config.yaml
num_hidden_layers: 20
num_attention_heads: 2
num_key_value_heads: 2
norm_eps: 1e-05
rope_fraction: 1.0
tie_word_embeddings: false
init_std_o: 0.0516
weight_decay: 0.0
warmup_steps: 201
final_lr_fraction: 0.05
max_seq_len: 1024
train_tokens: 155900000
dataset: "wikipedia_en"
MLP neurons of a small language model. Each row is named by its layer, matrix (gate and up: input weights) and neuron, and shows model dimensions 0-191. Each number is 128 + 24 x the weight over its row's rms, rounded and kept within 0 to 255. Numbers have three digits each. A neuron's up and down rows have the sign that makes its largest values positive.
After each neuron's rows, "fires after" lists the tokens most often just before its 100 highest values on Wikipedia text that the model never trained on. A number after a token or word is its count.

L11.gate470:119090147105081158113092139163154155087160110159129112098127138101127157135141122132148080139100114106166129209093170075122124110106126105119133138159128100100091112152149087135141103134130107121095129148125168155139130160129130149103160095125140145167116140148131133110143101140150110170170128100121124138134140113155150155132127085182129100185120148074110131125160148139148146130120159099098142119100092143128105125090121124152150124138117160118111137125109142098137129136159103131143159117087146168128087135145141082169117090143120143150122144115118140172133103108129142152
L11.up470:137178139128124125153157110161147141073089120161156086101102119123123153127147099136137160129109160109139139114143109132131099142121132141135155148135099104080115105132124116132137114155125142139148109105128130138091142143124148161057090111121108093123143119103138128093084163178117157081130152123127127132129118122079128148139135107119108113146126084163090151119117102147129147130168139101129099148160126173108116142127192125190073122106149168146162136126094108161130087110131101148108153105160116103106119135126134132164096142153194125141115133147124157138097131124166134118
fires after: " S" 20, " K" 10, " t" 10, "q" 8, " F" 6

L12.gate412:119142131129089108135133114184137141145148095146111133123107172137132151129136085095095150130117104111137165152107112105108134125111122092113161143121109172114136121093123107145139122110141144065126136160130095148121115139170117139142089141117093174158115135139142181091149102179129128122193149115147093197105126143116140137133088115126140143145145144130097119118098137166137120144158132111132107069170082144108141115132124110135157085140140151134090117161114124098175191150171133133123130128141119150146140093144127139130088111201127128121113115133148115141101125133111123127
L12.up412:137174114161122154114165113181133183113158078153142168108111155109104115174114111158142084154117166132155161120137141149129118125148115124100112140139099124141115119135109107170150104130146092114140093115129099137128108115168156146094120147115083123140107156118126118112128169105189127120119129125116122125104107147105162100102105108136150148128123114131067104139095146111151182141137161074126139079127172112124083110096159100164118172105097140100116109149133089109097107128165103107124134143108115103129130103115122147106163157156123134119091118119144109141103137132156137101
fires after: " F" 16, " K" 12, " M" 7, " S" 6, " O" 6, " a" 5

L14.gate313:068130112145129127126086172149145150098112109103133115134153131087116112102105113080131128139123123134129141117125099103123119104151116129137090128147154141151127137082134136122115137140099143104101118097138107120115091118115162104140084122186180109166131129162136135177124114066103142136134150153114154128136115125128109142127088126132094105123109132178129144156166167169165160123091131120115106121130100075100173098126135137120154145111132150148061133113137127155141146133130127154154171159133143161130101087153163138117138145198137126135099076117136093116135129155134100124
L14.up313:113134126162138140122123125137157140123089150127171176098107113118156107101146129042110110137157145174112110180185117123156160081114113121141109203124135129108121135098084118115108144131140141122112138145131135119131129127127161102122128149133178099170130162105119162111117086081122153114090108150124104153140133120147095129114124151123121131121095144171121168081142104170146126095102163131131158167165167085131144122099118169118159118084107119129138152149140130142108151150123132124119145153154103109156092123120184101141124119114139138131124105127141103093118121127141142130
fires after: " de" 16, " g" 9, " G" 7, " c" 6, " Portug" 6, " C" 6

L10.gate36:172073127162145088110135128124169135122141125142121164108155118152127063148113133164112134128182135137151139130127122094142130094176121172108108108105114098177106127118102096100135134114156119077108133111135158115125108129151123170136094104100179119087145103152101090137173123107145150130111120134122131076111147127121127092138117090167113148108119117145090175139125186141150120145176144137110136134122130098128140140144129136186152172130139108094155124116134121163107142158123139108173132137161108137088122129152151125108143133131154186135111114157129135102129153140107137154
L10.up36:149147125136139127122069172071140102098173130120183106138089107125118093127120087158092113166144083100133145143142142100078129135126131159134119122143096164118107125138118122136146139110120108119125131142168128134148084088132061149156137138107142127121150129142121148101142115137116129139147123123123138103131140135111146123106142097185100170160105113104141142166143157087127060151123091085088105114101145154135134094106107112138128119185141143077119120088127134180143124169143082113125140146119115134109129137142133122127145153105132122160128144148125139155084126155124137166
fires after: " |" 55, "|" 9, " to" 4

L12.gate136:173098128157075097152152132139163161109078128139144118125137135140111124120101112179101145183130115102147117106114136141116104148105129140135172089099131142148141121148151132139123129103130123095136129152139126131145094159149132140182138122102136113113135086115160135139133133139170133139116162164083090153123115096105168114148162116115116125133138146164111134154099172185114086128160100110133151100145109119088145123139104093103127131138158137167123115125115106158131113180113122071146132123143129142161119164207178122121115162121103142137109127160136138142155082160123123132
L12.up136:126144131137117098159117159142150111094048088103111111119141144082096113123150121111116176169145129140115131139149127124165135128126163102133148123140147120158180112137131140120100089143112112140166126154111127110145098117118160111145129112152145119115135126187098118115163126126171093112101116171083093124134140107138159136105126101120112096119128144146114105146160128134115141116149150102129109139110146107063205136124114082122161171091107129127125109142123133135122096105126145119121166097114124125143116158175163168135109076111139138168139086096134149137163151108148149131
fires after: "\n" 46, " G" 11, "G" 10, " g" 10, " County," 4, " M" 4

L13.gate293:096124154144139075114101186144118114125110100123175176110142094155167100114071114118136161118135176129135119110149143106054158128128130070149122113118115102144140156151117100134128135132105129101128173118089161160122134158161110131140085123122170127178161117121110118156108113147098137133134151135164096114147105091128137130153142120108091110121130109132112180112143129098119155139137129117099104159091129096086131112140187131142128131118122139118128156158118122174156150131121142102137171139157097132131128137147117134097101175135155140131081135140150123178128130124113102121
L13.up293:119092149138124094142143118126165120132139072167111156093114150118125119198132106129134115138140097133120143127110141116152097117081132127137158127126122099131123077139182140119131129139114115153151102165134153117145110090096150103168118126124086116119118174125118167136150132121153129100090147157148093126137124155140138158116110130106134101148089176132136099147068099155170163075109144141138122135189140160118135098084096141125135131096115183118165105121127114186126137114137115121112123108189138091142119113150128140170121108120146085146119138104160128153130112136119111124
fires after: " G" 32, " N" 15, " n" 14, " g" 8, " 0" 8, "N" 4

L11.gate167:148102146122120132121072128134166150133129132101111138136115104172116162146166102137107168146164089108131093138135135101109095154132146102139145112071130124148117098060140095132102120097105124135124138143156141122152136168158124176103170117113144130125147122134146102139125138171127141137153148116085147157150154116108185105152125187175153132133124134119128158154120108101151100088124165119115122079118123117142126137114149110117148140138125157101103128147094107144157061092153121099140140151127150124148137131199135136153140135154094152134124102119141115100081141146162097114
L11.up167:172132122103193075145112124163160138163118142101132123129105107132099129131109157112075134121144098143100117164125149092152126147110164075157128102162149151153124154114145102131128171130113104141137147100126102120097117156122145154109107141130133113168172139123164138151127145143130095122170120104093188128139127115124127126144158133155093123151153083091101156157148151161126136115164159135158144114115112117142150140108149131117093067137120115112105132165110121162145078106154134116111104131157132093141127109152111163107157120164120140177097127159130144103083132121149113162
fires after: " f" 25, " H" 12, " F" 11, " Sw" 6, " W" 5

L17.gate179:117094160134124176128092141154137100120123114126123115106138115146142126092149104162091093131151149127113164148098128100132087154148112132151111107149097143142140114160124101121140143120119151093124123146088139123150149098141149109113153117159131116086140098123151164114127146120194114118131086140161115119145100141092158150155120156141099171111176138108128174146171096117153112124107117144159108131166100133128157130097100121109193091127118103115091100139104132118127158127110110136121096144135152099127158124143098168170136110154098102145070130132178165178144155163113135130
L17.up179:126107138143122127137087138138118080148094138121104116098114141147157094154154119108111108190142121169106151136144076108158094158149159101127121148123141141105126120140153128121119108153125197076146087109143148140110132130139157123097121130126096121099163140074143104109177151136158087124144120105132099100170140129103109148143152135111149090093148133106153124108112089134119131114105104105124135146164079181121136126114160108107140068111099162114138104172128133093175167151124148122121151111119159122102135132117101124163125130083131130118085139150167117144106154131132106117
fires after: " M" 14, " F" 12, " R" 9, " S" 7, "R" 5, "F" 5

L12.gate501:121153141114131129151116137167116118135120125136131096089124149118106177115109127174121133133083086118128153118127143129151102140127180100131158145130101132073141154146159113139136141188112122157128128144162107120095172070120126174119188104189111116127120129117140112157155136128126136155161093134117153093121118132149176111099123147131124099110118097117138162141150096111107115164117142109105162148127117135091145129139136141136124111159092147123158077139119178119151188110155150156104149128150103162119137113150115121102130094096124113103150127116138104142086078101115132081
L12.up501:116140122141149101138144153151106145105099098139098078114140088176145136174125103108112120143144161127106133125153138139109109124149124122121109168144132130155127150134161108139103098112143076114138114088107149132097125112126150202123102094104129127129089136119131175103096125106131117139114130113045126132106118118140109141136115110138149127117098128131133114113119126082081151148139142111166097160113157171109156101120158078150089131091128158158112116099124115140133097135092150104155120136156101119148093146134121131161180152101155136167086146130141165181114138171118130108
fires after: " S" 17, " M" 13, " H" 11, " K" 8, " t" 6

L17.gate30:104140167111127089143151155126135137148109108155099089132125143104153119108179134102170149084121123140097142119105125117120123151077139129130151122143113133110108093095152115180133123187093128129136119129099124156126118120144101102119097105200097137168112163087107125126085136131177102142106123172082117146148096151150101061140141108122142147118140127139112145155116157084131154153115109110153098122125115136119121146103079148130120119143120148113122090093144122131093144138139158151150128140081097158175133126184134132107144147125115116126149078117127123178142142151136131123
L17.up30:152171112120092131124150167104133106102128133150121088174125106153102152104129104092129129086100122089158109149117146170154156130144158105107132150140112126113111119160096125139124098147147119159124141108114141083142138167151132159142121116115170097114143111125172141137124108140149108140153096148138142141144121118133180144069118101056118158092114100103126084140109117147101114068114106133152130131131122110124128168126126098140094122134112144103133121141150136125088105131127173122152104181091059132155162129123115105159121139114122136144091129179107129124150163148153086138
fires after: " |" 28, " a" 20, " on" 6, " an" 4, "\n" 4

L4.gate75:119105144122131131161161154108153125169148123152119158105114121144115097141135088100153119128159164086101133089104126144092114138112118137164133155117133130127107142066134179147143171165147147085107118138109157138139107173184122111122109103192135125161163127103117144105112121143149185136082096153156149115122105159152121078133112089159116106133147109119119087100149136146091109119121142103151161139096145074124114132109138103134135161145104170105135153116136139133129162126149169160161109150141102144112146145160109136116153135143131120120146114149101113127129095110104108179
L4.up75:185113125123168104067119162108165132100131137114107103124093135106142154161148158130105118148102171148123130101161121167123159134118120162162129190122147158078174103121143122195137114134120109073148165093128161119090130123134159107133143180130144117135130097150145118149162130105137120127145110095130108154093122127159181166166118142140132182123127120144109117167163139106108104145112100105130160132116136107108154103119149124148110100120139145115123174142121095140115152143145144129156157118142157151166115127121148136100170152124118086142117111104118112116117100138110104135
fires after: " |" 53, "|" 10, " v" 4

L15.gate58:131119089151116133141111107097154133115100129122124126130118148134155115162109140135142154143086108174131114099114173074143101144151122086172133138172117105136156156116102167123164129184112089152127112120163089160110125121112151139132110134163125098124078089103118180111145113092162152145160152120138138132090167126109129148153115180128177122113121121100100119152130072169144117115118130101123105147125144150140123135142116159168150140133122141124093077150124101112110158138133126133116130125105132113136125145157134103171140083106118097146057123129122160118120118116188124119
L15.up58:117102144138140138132118153121128082117110141116123108103127089136137138143107135129073171148146142148122151099110138177160112174135076090121132111168084127127093162141125094136121130124134177102163114116119158131141145128124154133142159111133123116131159133118092122124140142127137155159174106159122082126124164115145114087160135105152132102082092178093135190141169145150080141114160078140186136128134132119122124140135122086107118065148140150116102155091158134107177146117099165152130129122124117147104122148162128130099093134121141121125159134157124134154087126138114108123
fires after: " M" 23, " Pe" 9, " S" 8, " m" 6, "p" 5, " Me" 4

L11.gate310:115148154123128112169107131141104104097136103132122149117154117201091192092173124141110142146103122128204134112110146143129111166090131133150155141148102170165105141083093100135159149090084104114159143151154130127109139099123101149126127122110186142150156152147155154128115142138151127180130118124093120143125122138114144165141139123125088123115097138174125133145129115114130168125131128111114132105143147120113121153123076137161135111133138152140126115141152125153122097155153140123090117141127146086140139126151164154140134138150111090156093060112119127156110166088147123097
L11.up310:104137107156145165109128143127176127149129157098146084130129135140113145209149132110133133144132108107131139145131115137164125103102147107126119126112143124107176164129132098111145134106168137095144111103096124116080175179176148160130173127123100092165107163126138120144119116118132132138095108079092136102121084090158152095104135121102138136149158098070114133120161140097102095164117139150132152163109162161152117125113154103131121178097127120122161118120117130142100122142083149079147151130170153132116116155131137115115098121131117140119112094160141138079127139150146129133
fires after: " H" 45, "H" 17, " F" 12, " Bl" 4, " R" 4

L13.gate382:152167148142146135137154159156116124080136148079151155126145127142080107089125118080141182111128158110055152103119130117131112107111140106108139158159103123141188152136122138109117121128132141114123113158125128143087119118096108135142130150141132168134112105134118129101096075132138153155126152138111138122130140119120086094057134143086106118140118104116130135172166135156192086142106121109123149123099133140118125194143088115130125151164127099136084158122106137159148105128173132125137117132135093146157138167093136140135148151146147128119118139148143139154086106157117113152
L13.up382:123119142109128125116140110129124146149107142185080165139086117110146113105112134159094127118145094177156127097090148097130132138104135097102143147129149139112151132131165104116157140114170097156120111158128121139110149122094130091150098136099134164188111136138125102111116145095169147134132135129109118128141165071127127135126180101091148126146128118089128149120169132117107069099093141103138095144133135140099123137146110115111162147131121106142116146158135135161153139113102093124073122111114150117178128163146144093145124188153152134113149104119169084136099145186159139123
fires after: " v" 31, "p" 9, " ch" 8, " p" 8, "m" 6

L14.gate453:087113169134106136180119112148199091093128127131112139132136117169118145127134100042089126171175106117120142156096120130142124092127149129134133133169141099071120107133144123097144137107130120156141158157130142175126126172145128093131154119166116127118133158134098120161132172134128167171114097085116092103142139137159103145108144137132128123119120160129129171154164096104118155147126144117128168152108109124136148104144148139119132131156140152159110099153134157158145151079124120138145143144142155115125126169181125126182120122142119133134090153117154138160147104114143120108
L14.up453:124125160114131090162087137114148112120113134134143121158131122163118121127119158141115169126155122112109105128144109122126121130133131090150116180173123163142139122120103124144109157156150108154180106118116136128143142178097144134122156116109128083158127137133184156146122129111106171078166144099113081170060102149158163149174154111128120097133164104092137156172147143132103097179132074133115109118139111121107163085095136118138116100155104091137076139135100129105125138171148153117144160114137086144128105111157121122098118115144160106132136129134102142150130145128144112103
fires after: " H" 18, " F" 16, "f" 7, " S" 7, " M" 6, " W" 6